Part of a small language model's weights: vocabulary 8192, no biases in attention or MLP.
MLP neurons of a small language model. Each row is named by its layer, matrix (gate and up: input weights) and neuron, and shows model dimensions 32-159. Each number is 500 + 40 x the weight over its row's rms, rounded and kept within 0 to 999. Numbers have three digits each. A neuron's up and down rows have the sign that makes its largest values positive.
A block is one neuron, or neurons of one layer that tend to fire together. After each block is what it responds to, as a language model described it from the Wikipedia text at the highest values.

L7.gate508:483571454548504452478547469519577457483471544481542449446515528519473447461517451448507457488456448447407505481511382528448504428529491575572509462532518491510507521522548545532510501469447518511483557524545478500528423447511562564507459491474560460554488584520482436504507515490500584494498473413504498534475506545537511554545494494470397500494451509460583527506533510468501458505539
L7.up508:465575459549477462551560464586512539572437506448526484539493417462588443476487466588477511552447474483490565455474496492511533447483484515507531503542500506485423484549494524530491505507486445612481585532557506415515438504509427533470513471534553466554440540543520450423504510500495566586515491538431516491472494535522500524467568460561446463514476496562505466525531476496474448553530
Start of a name's second word. First subword of the next word in foreign personal names, product names or Latin terms, e.g. Razija Mu-, Maciej Głady, Antonin Sc-; also LaTeX braces after commands.

L2.gate67:523447525504505456408540518480534503473532513562481429595541528546475512521502444490521510567478425522573504520557471559506497418483549426388547569442472386557462540544461522508482528470482465540473506522462457446496509477463521460476471557390460540473434521493492491507522492553500500502498543467524476541468487499450486528489534462523479455442401481549492541471430505461522558520509
L2.up67:563431488465500442409519541537569543466573499540471466511544519544438531531504457489506493503496440542556437501557433561487480431479558444414573584502462380531440533521465509510515533520528439508514512496451493470526506475505474522505493531398417503459465514514536530496526533532519469520497524518556524508499504504453539488484465422541475501482452425521496555417451546492481555517467
L2.gate106:610510479501535530471465518552446494482463571436506493538573546440509596502446524533526495501469486522516497530463499490498518486482531498529499482516542468537494496482586532420543494502506494463472530495481530502476459551491494510455530530548462507372526544524468560478515524551498547549475488494544560457516454473517491566580485529463503587577520435523509493466495425467531531538486
L2.up106:589515474531503479472475534574443493459478590485532493515500583477523536523473519560511509518498477517504479532451552492481502552463498475507488518519545450549482493504556521411545454529497544473463544493469512529498498561503488482439528513519449520412496499506493525466527488550481548533463487493553552479517468488512538596566500494482522557549498448540518495474488431475538517530518
L2.gate296:485489565539532526500548480487577511479464494499515429486445518512439536537496477516562492535513474471572470478578401478423600503518459549426473529451477597468488511494508444484438453471480562505548446436514521513506481492486468577504430555484465407518510475471540486497484530452469520511457483465589502489628513471481532519471574502428480570437556530508458541468485568544496525445493
L2.up296:579572498446520483567456473439414514450403458453497463497578499558551482540496487442486454527548526481498540510583490491502473527479519454542540511477514487562482509517443482527512570557521435518488565459436460536539540522542526516472582414405487503461501498555483524521496475506504473540480511520479474530497494564475526538510555501459540543523458494461546521448471492501486390444494
L2.gate297:496529501497548436447522505513380530476492495559523438519562494515477428510498455456539520454530553495515553443563446499462558535466490449555484487485496560544522521451501499556532459474508583482520507613470504495498503498526503425531464587517497572453430480513523588449524582507487441531512542452508490506525520528475484421490492496529468579541469577507509511514509530526476494475503
L2.up297:525556506512542477482497477480372483444504483552509481496559488480516462500520443508554536435497525474482532441498497515487483520507520435534460551486514498522500489445508522571560506537500568456506519560454517543543478487482517412527487512503495508466440468527501562433476571526482414517509490454421484497537483497498467438488528481509473559540512556515475492453513500499487496518484
L2.gate542:558455507485543374490540486530563515528524567510470502458555502517483485428482493505426461523496503535461510545480507439505542486442530555439430439507528419431577511499528474449584429465412478448506432502467526473538472531493460471549485541492549460557538549496552585451548580493479573493507513490502451483537551451518482594503529456493498514492480515519449511470570387477511496461491
L2.up542:583423522466539444557503498546525504528548540482529466494474472486528460474493490450483468495437478488555531538497450434513530466468560577443408473496572517490543547500508445520566451512484523488541472513580436436557525523475441520519497570496540432545586474515554586460496503527446563500586554467567484472430564481530472543503538459501529483531450485531504521476514350486490480503531
L2.gate560:522554553500567479471485480498510519501511548460473557492535539476522484497600509490536562491501496571532450476535505569504553559465512486560559446494525478498472527547455480479474522506562522430469539515550448460570513502535464507518473460520496528446546489432459533444520523477532444473445535469495497452517544486547477481526503455521446561505516560508468539470466530427483504519531
L2.up560:484474451504505514531505507558522517492454481512494532464398504529470469429498485485498522487520583501549567536509480537540509507457465518507541492488429521459480464535519463510480494459492423516472506426498511519474547486523522466506491458504465536474461474520442545504553552553448504442509477575455506507460528537583569556567458533475569426436509510544449467521520507463495441482549
L2.gate746:523551515498496563501583431455453472427464552438595474554685495507491403499487481490463436494525512477425517548565541577488508466594575496477474529515515498548495515526543519456531617547498545503456458537589505520565499562476473529553517532498505522494506496492481541468532425498518484524508483508530420513549518498474499514496576445517516527491517425565489507473556493523478502503511
L2.up746:524576529512515522529576457455472464457467537450596438535671502497516424499493469527462404499513487463419489553547524564472519476583559556509447519539535488542509538518563569455528598531502505506439437499602495525539473557523452509539511522489532523513508487491459532492508421529506508533527492511527420520545520493480490472499582449488486562493496410522483504483558495498486507506497
L2.gate811:503538507468526462498507496453499547567457465473515513455582495438491456480468435404461448488570498538494461517572544554516601453567543559532459538502529512484517562531568576501552497537509472482435483603507544489512503521492478535527463466507541508465523497539505564478525494526547449526455588498632488525532551524471518493516479469492471576561466547530506478442504454517485482521488
L2.up811:525536473505518496428552471479491538541482497464469490457501439481511484522530416400454477484571469507421440522593539543515561427543501532505448544516548506468529558501528525538522561453497499501448480558545543478523443481440495514496475467516554532494532529524501499422535575526490424494455605425584445524521561513524448497474533442472510539514495554511495486481551523535502443508498
Capitalized word-initial fragments. Short capitalized first pieces of a split word, usually names or places, such as Sc in Scalia/Scranton, Pa, Ka, Ro, Mad.

L4.gate27:584502444498482523446518444464552492504516463487586432565485508550461447530529469530499469529564555512456557492525466539531526453559470526528573537484559444520523501499565469515461479522493522503500574487462485506569492471477419529502412528507496477557567527411529497551424451470543536496455491489457526490475471485476500524499515481549533524487482452502534522519466522459426518523495
L4.up27:512499469502506584507510531475478503530443616497540468553553551553481444452505500515515513485485506539520554550553565520465484573463558499487466436484541484424594516514580494579466534570496485467515544473527421511412508472474561443519522490479587498435490513507543523503516463417395441495511487451536370498505468498512513479460488478493547440424518478498489470563488496483492550475507
L4.gate224:534470445494587589492470497470557489474478516494544527501514438479593567486494418512463521511508497547521494433462492552537402603538517499509552505502514561524548534447519565498534540462446542534534559488496575525485531418488600568564537482533547548512502477539512495516522494428437489494509392508525504535557369495435436513501537562534525553474509553506449425430510452455479532541443
L4.up224:526495454504433489507487523432550519494465549486545512499526465522541527479500505551493541441529513559422578484475578564558480479521506562425514560483540435532511528486531517537464514538470468518527547490581526531482499486513540481516553517536571474543507470533552543512527460408479481492537466513440553531529554540477404495525510496520451491457534543518452480510461505561525504483437
L4.gate271:582452483467499628462527501508578446497457502545466465453645512561474610501459420469531479536555544471514498401530477550536425487501497532529473457418517425455487532484500448550499481468492493553463535480526502480569565521501429505560518524484548451521466485472545498461488500542492470513462486459463481490531517514490493496472509445465497547504525449446495512525510522526496492500521
L4.up271:504521470482472509458567522491508480561541505513539392477488506519488495482454468468517492420522524439511512481457530523608532541413494509533487432507466457537535504489487441501488488480506493447498526516388540492518454480503456536490502510426519510514505485521483496441562511470538476476519511461452568511509551530511484535488465465516536498516518516541531492434547531493571528476477
L4.gate288:468503499478539590532497511477484485393551463485491459508479523481477500511442565520479556539464467465438549491458591553458506463528482436533556454469498452503532529506533562516463521418502528492510516449579528564536507520525536513454505462523453513511495542525514524467457475537504507462606463510477462544485502498549504492452537492521508530516509511463574534554603484524392531454472
L4.up288:462498463499450587557414509548475528539519529549499410480548590525482572480457444542520534479599528550459565552509444403468543519478466565523457526540524487523477537511500451545508493456507534506479474509403493411505445500417462461532505496483549491527504556485478496494556568507546477508401438543523496523522472544547528520510520471549559500477526524539439479392486459505462547468514
L4.gate334:410535541479545615518514548497558507392461526504475421473515510564441513468485461489459496536561444485497527485468577574498502539493465519514595523567511458454561442530502468474481593538512443527520490503528487509495493474492476540478506488524547466506509516533512453509499400480472533488509483458515546506497481479471497515521550475542527559509484463545461508566509519514448490476540
L4.up334:426572609523557612485512505487491550509508547484461447471545471497511490550581496494445509462535506456482610536474533491513503512552493519526493476555542526474524541502508449463465513516462546524485447508469466492528428449516503486472510497551478604472536535502491461441525436554508462469557530513518546443519414454501500548498500496495470527578490463434525502463507461496506569427478
L4.gate357:545422472557562522543544462455613451471557606488528474563518495548521434497540515519525530570540515474566576536527408549518457580517502441458448456495513440485551526459516550510495461451531457436518514516384451499568478534447508535473520477539449491528500521478564467584478479532513432506519441466563397446483531490537529503458505402485519528515468532517437490481535470472482492464458
L4.up357:452468520459566570535491481561536512519530440498460455567561494527463452589578496576497534518488504590562595513521487518477550516536478515454495472473465451509565498460571538512456482547568545468556530523448447528537441523456550506532481506501499479478474496521485535519415431563505481527479490448537504454468487440561526511479466488536518508540527502525516486497503550485413434521536
L4.gate764:460421497500454565493516492499514486495532538493513481522547467496510474527520464557529483506562419511552583510509577447439565510523426474497516574514478467522544462531565482557518466526536547542490477481534522512456497543536512485495468471434475512552488476517544528540529472572514482473514564512523523553483549510513464572547513452479459478437477504497479485515591480519543522463437
L4.up764:489479424503499526432435457489469433438447430524472480478522559588500467534518505462470529546472492475496499544466585511522439479506522500480532504504431501438515505498499465525500535460512468484493457457506475535511496413444494456429531475533516548477530481526484505504488511540492511488570597505555472503523559481462529527539514570497505507518460530437516436526468554579435434521437
L4.gate814:492510400516553490420482501498467477542479458487570522476444526509584550531533498612518469612470534496541560479505539546460508492546473522552481484508509462531646516470450587503446497484546487476447532533483531510497562552484594468539560462457441498500480469478563487432552450472476474514524474464461474479492455525504536511577460519484481407473508506447467509509441468481504549422466
L4.up814:479525525524505520495559529508478515528458360503492490522530483483536483524528478530500454574498511500469523455489525546530586491511459490544496538537425428518489526523440503465492496541542443441492535525443530548487537439460513527538463494506523467534548462536578512451536472462533514508504505423499461533485481497416498470553485479517458519469635465471524495512478488495504529451541
Word-completing suffix tokens. Final word pieces that complete a word split into tokens, such as -s, -ed, -ing, -ion (surviv-ed, interview-s, exploit-ing), plus occasional whole title words like Chief, Director.

L4.gate241:455488461496537391458530560493549496565533531533513507492466485435538420473514547445484465504510511496496472541557519483508417471557454493541566475440519440523523517456539496473606412553530473471504499518468548493446513574455487581553504531569468533520454510524420556518545486610470459519401457526545492471522508477501478485489430503474494549503498475425457467554436508481548512492501
L4.up241:470535468459468462550510478551520430503489515522514501545411539466426510465522529500499495461478471501476462450459505489561487362469541491513483475457559502546505483523472580600514403458483518438501545507448447512525496519533477493430453510455605548579467469505476519448489550463502505469524519511462429447461487461499484563530508434439534490505565512520509468433524473515476538494511
L4.gate366:521502515477500416423500499505550429534566504506462560558463464455488479460467481543558475505394619452540514553512514507482533442412497551489451547490490541437536505533548532501569535532522478509558515497512516497549538531527447534561443481526510566553504537519492547501609503502508483454473572538453555484480429515436492510502465474536480563555504568545508530530518476504480546454592
L4.up366:533519470480515474494546521501489415513526553510439527534422428511545425452456495541451457511438565554518512498521479473514534512462544522426419431486494524405462474531532545496511524464543532498520541526552491431486507541501480521600428475511544523565448521474517513524515464472520432489465543492474537487526463522458494489451464480503485450486516518546477503529489560565535468445489
L4.gate386:461553546508483481568517495510439498550500465513474422522571555507489466489463520491462505565511501542522473496513467435521503398497470528578511414551442510615456533452508535464514498546435538493471433527536511503484575440459470499476469487505556490565544530490516463479519410463478515485560475537500458532461544494494510531532526511494452494544552489433561502546481469508469467553525
L4.up386:489480562502473528554491515556437447504498510521516549524359558519499507562481475539459585535462483447546531496501474520429502510539497427454528463523486552556532546520507489561532455540493414515514481446554514568478411498441535533528508475558546488492570537504471538524513518458464538516519485498507525536499523532502528497557524499424470416568532518519482502461524470484559564508528
L4.gate460:547480528528510438457489505500582418510473514561524547499607460483477487434541458459524494530551513479491535483528465464558549521453484499471510538528488536450524482500502507523529493493505533571490506582571520539564544533484494571518490556570528511447460495461487471392608507546524486489449564509526471508505500491461452567510487562467486555474456551484485562500519555529523433503513
L4.up460:467504563515546547497505495471546512469531512399476548463480464425476557506434489504448500454478533475436552528428546469519551544478502500462483429537424469447596442536492545480478487482462449420515496472485503477470470508524486548451375573475493477468444525508514530509493473534448515528541536460447450482441521462531513481514551489461485543502493568535528518495478429491456496514517
L4.gate463:438478541488550441441464449506465495481468466460465444465520490458514462545474396455533605538454523471537510447502466503478564396445509437547540553516484395567457513533561410481472523525516435511479455435540417492439498551487521477535479540501493515564447486471465468497512499540473500491497476454473445459549506513485490482527492496470443481497506449496471500528571516525477484434499
L4.up463:409503591512535620474554488464462456533501508449521570513576474511542591497507465586434465501497474490536475463520499509450526510495463456574542582501541459511554446549496559482531485487531569493511528471478494503464537544497492461451475513518563515521467478508517504474511489517450481517473476437493585481453502511502464446535536429550486532512502485434458491535449542538518506489522
L4.gate648:573535501439522457416424504472541516490529515543508532465517483475466465503533484405402493482513527507478440482508486568494531425517467415495561520519548526516505542489438481518474532502510451497472508515467517509535562572511488519547489484543600519550511558512541529463504504529555473517496427529489522457544453507502497486460525570457508529528561468548486527492494513519509476498439
L4.up648:582518526511561518470451449490493476474533546516480572456526481475522443472564469519431477462544534523470530492469528537438488367514481459500548480562490519480554530526429513522524597471494425470530543519469484509553601524506485496514527523501579486550503525544549520425472551490519442543455469526464576443496504518520500448476540539515510495542537488552509520411471515499530434487499
L4.gate711:491471531464529482438481535409492461556487473513522496472562504565532487488543477554418507494487456560523530530444543598523534424437458509468559439454551492550526499519526459542577570492549582468478490529424500502510465565416490485431533487517510533482472531482475564486531489549529515509474619449483547551503503520458485544504534508517519572527460480494522467487548467578550430540454
L4.up711:567458515504483489521487502592412433503471508476424456478524488469444473508507535451491501530456583500483551494524436514442565634493518543487507436403509432449464501519526417490495507481533448540482541532540434449527527524500563512502436573553468504521493472486472497517520519514493485508487479522498496423457479512422518463564503582446533553520567474448551517508542516434483540462559
L4.gate771:478511464509524477537481493475558475516479558514453482506485564445566469481490468503511539580419514520518528514515496518438542504505527445436560527472466375490453511472501464535442489510553462481477510511496452500453590531504513479591495577513592441529512533490421486558480465536541455523464508499577457479484443442429514543385527478490539502516554439421541487547478448494496520436501
L4.up771:572565583469488482477495521530480538481493515549433554437527462507428474467488416500511474456525486561498484542523465499596494372445498451486542430517523424434524544448489510480482593445535498569548476523523504462476493507483411512431454498527499526490485527561528514529510564574468478502486487525609488484482527497499481482512522532464517475503510585568506544551568369535477485509521
First names starting people. Common Western given names, or name-like word pieces, that begin a person's name after a title, role word, comma or table bar, e.g. George, Mike, Jeff.

L2.gate55:481518577497514551463528488495505503495416499429445555490466509456488490499497460444552527449491508494431483492474525496534521487434478495423467507553488393445538426385531571419489453460452472408535466493542443482525564448565455515467517513511595539481470549538489524506506448514498489535515562527543489535507448485479520525531452523471432539490482502453556453474567530496451488483494
L2.up55:467499563500538540519521498495509514506410521420466556492455513454497482468491461457577506460485524480456464486470511498533531497449486510425501507546516376471552421406496564424490430475460472407535443510537431476510544460573450523485520490509585540496464539526480530504500468497498467534503556526537490537491461505443538500528456541480459522474475508447544439449561540470449501488481
L2.gate110:480495457531484441520556487458505512502475515485445471475541465492528520557487483583462548582479467573524516549527475431481530478480512466526461498503500554542484505464421480460455573564502461462492533523409556460478511506436474468464491555543478529485512519497436550479534489470476502481510480498435526508466451518529431456463522483474566462495520520530483528572445494526495418533479
L2.up110:513506543509462457468488465509485493508452512511474465486596445439543537515496474567490534586478451504555475529505538498582432524562517445431466488504591548518485511515395605455426578566525528424461494573476469510544548563452533448536502551536551533525495522461498520460484553452453498482507493492588531520484510479450472528541517508562549502464457485523528464562500515549452483512481
L2.gate282:484466497529539519501506425468522491477514540497535556487507524439501413523488485519584461521432533555552453500462557516474557506531448460510495501455573499436567455541459586478521443527533421505450429532572471502516507532503458590483545537545555495520506472483478471435495561459499525488507556470462527455505545460491502518417461483556474583505573511441471471470486520542508483501521
L2.up282:500499511546503486523488469489476455476488540467513561473523549433528439492460510550555459526470543562548408498468555523531527480504450438517487539458552512445560479543492616471497430565565433498471429566558470505507495544528493550533534518533573507538532474495482483458487535487487511481482542485467525447473524470512517495412437483565450575493558496438465420503513495559493454539523
L2.gate432:473510598483559533545508504494470513449523513520437548472565575477498532423474456585486543598459455520456505519433490515554499394479569534542503552527546349454589472544499503516473505446546497427472585519493444552556542470518466491542490495555530465529496489505471460466450501490533437535508540486530550428510488474492551492529533476510534470511551513534527475511504434523435534531470
L2.up432:609472558453529567550565492517527476509541513548481512433558513481528430479438535490488542497518506526510495492456503519555500410523569471509521498504528400450534472509537442531519493483516492507431533517409450514535541434485519462536502478494552451563530553476507551507486476477550468595465529498478527528550518523469482513495481496522467469548510505546539479489576389513448555493493
L2.gate451:478450513484495420492497548483552535475542483525503534487458458487479549445451540486453530511485472509578431531535508513472538450530461474483517490431430582457491524496584498504467511491463521545572538487585546503463516531484500533496485544488496526513444497522496481486548443552482465530502596452541564531446453500420450472461462472535465442441517521562478476423518466475477390504545
L2.up451:486484490464522433505506536466565516472561486517481522541459436512517596470475542588472507508472495496576428506555449516465507394501469480475513421457468508459482548463539443475482512527492523534560482507587542539476525552462475542571512518485485500516490505544548467432509407502474497525504554451536535532477489509479456439446468451532498514504530473588436453448525485477441397503526
L2.gate570:507420466495562544512478492491483528488558539516513471463465488457469532543479498517555585472501487472430472541497436470442571466467530421539507482535491550496582510509429488485531510474579522522559564431466462488478484546537517538501489450428532499548505514480455560469523463476529511550529483423442528488450478520505569432490511510468517501486533509531534543510548484507460500505451
L2.up570:532402480455528547499460532479468478522591543510508531478432462452507547575470481521507605514447435477441535595490481479460562486460469424540510480517507474486528493500435461488565493495501508524569530456481504503496520535477551530468470466471530496614506502499482529496538495487534533571491444446493492540449449558476596496494550508484530458477479491521564541518565466540484533482470
L2.gate623:466456447480454560532467473441473540460549485504481495439485476497529446538520508472468460465507405553392552464434550523492546489474507434484541499492533488409503527530448508461482519520511486528517429531350440525470549524506424424514499410523546494520487497515503525525513515432518457522506417542412534482525538503459486421532524596506558516569502483494485523486489507500551515504478
L2.up623:484441389548445493562472472428469496468515531503494502422498486534518439549512492482518469520544419497396577465474532547500493496503489443508538430471537532401492516529421521441473515524501513550530460510345426519466526509499406440505475459547552522524495506478569519540484546453519470543454416515431509474488543548550485446497563598505529501493472472521453480534482519517548504480498
L2.gate682:525520537517468542476459435550469477483507518505517594487482496521403545518508437532489490426573534499471435486507492493514611476513538530468570554501476464497553496511551522478465528514495541494507460571507625478517544539570498546536505524451546481486483493492518549511463516420528491535513509530428473438554487544450560541539463479473533497462509457530528498577484504518451523512491
L2.up682:591492461516429521407476509457533501466534508513462577498500521542504548573519513466466498499530533490451538571525559481476522418480572516445504510514459465600534445482479497440488525493518590463433504502500527503520456555589494513564506433442512533429514523527467550487562424497537459490514505495478441494538564509565525432490501492489483550539468525602475476497524510479508516481519
First names in names. Given names and other first words of multi-word proper names, often after table pipes or commas, such as Philip, Luke, Operation, Van.

L4.gate232:487488493489523549588499426436574504551558477502558478450577485479490412468500510568485508494569500585474506524490501493490486441479592538541517509545507440516532511544461536565425493507528462475487509467532529434464503483506535405456478523514500441509436478521495485490453480512519495397528538560573455467473535564493607553465507523501476516515479506513480538593481436518500514538426
L4.up232:592469532537552469454507499571497484488518488471476503535438510457435466498470517557470488458563507538494567604491524473501536482465533482490481574511458581474523548547468484519438488474466485475409530509506519521505425461536519505572458473568477540532534504522435427417439479556494541456531504478579508498501533519521496554495501512489509507483484481486526525500490546512480553496520
L4.gate264:488558519526530558507564523523481529533444534512495445509412470539518462502586494345492530408537503495501560450460508485485567484517522504535467512542529535480424516541520413499493477504524513594456478512525503460501464494533492430513528564507523472471471512471540528462499473488507513469553521494480470472526539542492478432472550490507511507482473500483509510410510439548573583463538
L4.up264:475489537491537427504423480543538495476484474447493528476437529487547479519508534510489471511485502485435499460489479564468549429435449497433514447378473464567403480484478427481405519490512503504460546541490483490433492460497468489513489512537537522577577521518502467557506498544423482480537513519510633475480488560549505464563537489458526504477515565586526511512509441500488566523490
L4.gate389:533566513434565486519538530579579475526535520463472445530548497533519501501446513486473489536504603440495484460525457529507502499456472503496461449523440540518505455461538564546466473548485477555498454489557537473541471568437496504605462548505442524590462498503521522465526534550464470429506519515462472482492516520489498457495498504550551563498491411487529523460461482497532432523515
L4.up389:552487499499482533442492631490496499540469524490492452547560483488563517460525498449431543480532509460464533508575513469556509353521504521510591409466513479502570542501529468501496482480540451516467500529544572503523516503551501536580500474474478516495520493470464522516566520534489426477492525578535497470459425461481489550480478469524497543486467491538505504471492470478443541467518
L4.gate567:437409479511463449437496470531564569499429499540453477441528533518506505538503469539542521492498426477494447445525509550497532547500518511466490496561543461440521507532505587490500404550549581503542477484524490464542537500539595522419548560446533499483517547460597504489511490498481466502538423429565552530500509517454539476484427448524483463433471492483489521466488495456446469500506
L4.up567:508479406574480463506545553447465455521435386431491488498538475489574469450513466579443502590506500523518539508556540469473488634447527557447522429454520579505582512443448521526431513496553443561526529515462533501500531478472538483493584513480514452540537495520494487496485480494579504523544503557567462527523560556550443538478506551554485533473519487437493536489528525454459523461493
L4.gate610:469511479489543470463411454547525486569533464504559530507535462547523572428451499495535584492520406506553506437573484500500563446466477498477575502540493524537434478462483445466458481484443534506521457443466521495501480562470480486507505534480485550524474430510476514565547465502478411510473548416491434485537514509542550503554473453528601538505553468508554540431463433454539562474456
L4.up610:455537538506564518428501535507505446537504501516508532477496479583504564509462446449456480601519452551559552513433449553483487500469424511501594523549531461523535508432474471455448472598544480473529528468528488446542550538522457502530492470491504481541535507505436543500540530477458454487417556478443472489509456526548431485535505589485517539557476473549572496460529507468453520497463
L4.gate647:498499516472571507492494480519488463500493414517556449500457421478447454480444447455498470513534522518557482493503498464537506503493421545526435564438490453577478513470466465542430475488456544466489457534551490454504524530482565539546474465497600494460547517477548474537550480464549484501487522488555404486467477533512492422506484471461476449555514487489501537464512477476523557556464
L4.up647:559494524459489564437495495550440470507495524513466471444531497541499462564521541515452503546435480496568465531469441460472493453470506518575515513442484534548504511482535451442531510519457486512560456515509490498489524480529486472433549537520517490548504515465503493514498502456430470445427504561476458511482535597494494488429535471482497522523508476479450574515539487418516500460460
L4.gate669:489481504525508539501551471591456455485488517502445425564465456444434460501495523538542538514506562503523498505500528497525492510493553514464500574531518530521462490503492425512505469453544481548533464445530541505490500568493476418453551540523596481518480478460556551484498511459458529507489507488533510503520559508428531577489476536530533395480497543479485616516559449497461506539543
L4.up669:493580485486547484487496496473543481439511431493440509453466501507460485549450440492500582527457528568600425453526541492533544429494519464489515526531429517569512521486507509429495444479500531589519505451494460489498442546536488472543544572534559490506497447539528549478477403517521479483477463597533495537472468518476536397494514519509488418480489568486486534461534475456528467521467
L4.gate683:576506511523521500464408515469463536523474429441531523509436522566545500512516518511538465594452527547515491527507399411438603485495477524512521462508496457617533429498556459480506448486467525501561478462478482496434446466462511529556487474500475412486537565538502455537552511514553464544459491502445510459513457482541560525556530537470509492515504507508482524510544394405503561467501
L4.up683:508466575507508539515547469541566477493455463498539524489559471544461504496506524528484567532470544485510446507557518494515571530477499517497443462568507460461473501473536436497492436550414502572454428528464482441499514523527562482515481509508442480519500570504547446469477502425469468492466514535452586521511517564543541516486494484472491441496466554532480529471479508447453503511512
Second-word name starts. First subword piece opening the second word of a multiword proper name, such as McKe(e), Si(bylla), Cre(ed), Y(ards).

L2.gate138:444556516557523466494496524512523472492522489428457431469469573423467471513504569602520574516466539501547498595534523445491531457543532496497570581497502539456546524538518516570570510476486470434533504509466485541471450447498559520466562457533438450466486547494473463496444510510600424537559447551467543514472514444499538506484486574468530459499543575550482531434500469470561477474530
L2.up138:401493521557478477549464525545451519459528499428464480529475448529468459511547485486490498556504483501557517484452477526520504627527461504492461537448562574546505503524540535546473501436483507529448513532508518502496533440451578488462518446506523470523512460476508473525516446508468543545526538501439471412512489465452542428519487502519508382455508548504529506492540549478524515516576
L2.gate150:532441534450522473481531506480477455512522429540453537478515480506486506476531525521567492553476489528543504475519515486483459496496484522496532569480514444569553521519525512439487456540524481509507516499598430464556436543458566514450528469493455520530487569478532514524468504591521486557491538465469449496528478532470508562471483480505511493560514482521453486563508496487543479453489
L2.up150:516489548462488452544522585544459469488533460532518581536539455499436459480456477535552457539494506512560544432506537497490528498565533516408551502468556498530501438583524486503504493560539507523495513538496485465486491539417571528464489489512497523508459518476473498467510494536543524513552496436458414516501451480484443549566487460570546520438490501592484443519500481496505484438433
L2.gate185:516427579509480538507555505476558440494539517511501446470415477569471388508554579621547470529546519475551578480533547537441620492484529489555597538509477490506463539557514424520504551586531486495511516505501470425508470541478541534456478540547509499557527523467509511462435452501546489509495442503567485520498490513498520447545574498514514502555423507534472511533499501490493481480430
L2.up185:456444503459436489459515535487479461467560501525443470514534465477535416455484544494503450564501483510479570460505590542486539527529551518448514502514534514517489510511480403466475546504544492534576487478459504439517452502453460575508451444518499488534504443552595563562471474567458413562509479519452515481533544488495470509467541478467540506429505427520483483461571527488444544413504
L2.gate243:479535498479482570452533469495563547431459530494555459531545488448523440522464521502467464595536461513484496522538597547469501506491533495513512573478553484480492534519539561564517479506484481560497477432434497475529537484421475520477434495499580520518535543499508431506502516453501439442448532535520461482566523517519479479514494515497466466416491435623498506499488523503518506499475
L2.up243:495581498426508599453555436515507533429429536496548498477559465438504508482465486454501495540527497517532478577497602503492501536507519484516486536478531506472488526495485567541559546499467467582490495469450468453511558567519460524501466476445567521529503519477463495408505519459581466490480554597540470481572509501508507514517496495478494499431480439569458483446483567516463489531440
L2.gate324:426516519489503446443512440477559495433520543493509483494496635519511478529499525437545502496452558542564545460493528444566476503481518443508473617489599495480466480465495490496598470512475459485556472491425415517531507488459473434583489506501504514469456492490451476465542579588502446443493547467479468477479490526455535476491535542538456450521516486481494531473491479525498438500463
L2.up324:417519532471480464505467447449578506454485502535466455471499612547492454566459514441543507509476533536589533459511479430528456456490509423494463584514586512464486509450505469450547474492518452507529432503496468477514518506454445437491432551548486542504439518517445504466554519582528461451504498523464494485467518484491502480507520517555454370458485471481498544489460507515519437486467
L2.gate553:528506543511530477441532517534546553481513494538510536473438502548510493504469422551455494477514575527575583489526637486508523376530537505495509509539499480505448512456547511476500514473455530508509477529435455511501568484483440617481480478544458515433558539474543504479469544568522483496526494446502519525508516563571477455465536444465485475488526478525468458540501530417501504477488
L2.up553:504474528489546459470536516528535545483519510530525576529438512494467490506472415570461507494502521498570522516506631485474507371556578510471528533565495449479513500441529510484514498486462522524480506509421485525489493496478448582492490508506454504495517541454538490503487562546516500454522466497492550526495511566570475466468515505522525517487524473528474460576479507441495503511490
L2.gate685:496493614472438548573502486453510493362506579540477515473553498514511431547565540530505508533512473464484569484430535510442479409464505463497562534490531429435467517549445451547540551520495530524500535448541482479506477451411486501464508522493500513551451512524582408496502471525524450469537493466468511474524535538525524516438501457472522541510401499556539543523460415487500473530504
L2.up685:529446603484445547507488464401466485422504532590492484500569468540499427569572453479531509540526442484582558557406496541477509522451494500505579548536525470454483513556447493534581513545512514460485495467489488508522451475394491558465459512442499504474565493451578446471461440552530405502504466453475508507578531544557501489466528472484508543528461451575503495513512471471506483494468
L2.gate826:544525489515480438524499528488432450432394512526488553492578504526501426514564421509446590531457485458539618532474576450466499509556539513487442486462546484532417464514454419554543539537481531560485547539487494448539518497476489438539484515431503487462553468479548521518519525551523423489523531510438507548517508462466450453570540548508484466494544497538502471452468510470502526431450
L2.up826:517513538522469513555508517448492484447367517573525480503540515485462460519586472461506520534461496434494532503497546412464521468527586501492486527513479409556371519512493468561511521503472518567545548531478470464552520493470518514563456489504476470443536517500541544489509460504452419445471505463465534496478515519492508439521524529554509467507603505501458599496453504443572507502501
Main clause verbs. Verb stems that carry a clause's main predicate, often right after a subject or "was", such as referred, follows, decide, plus "re" in re-election.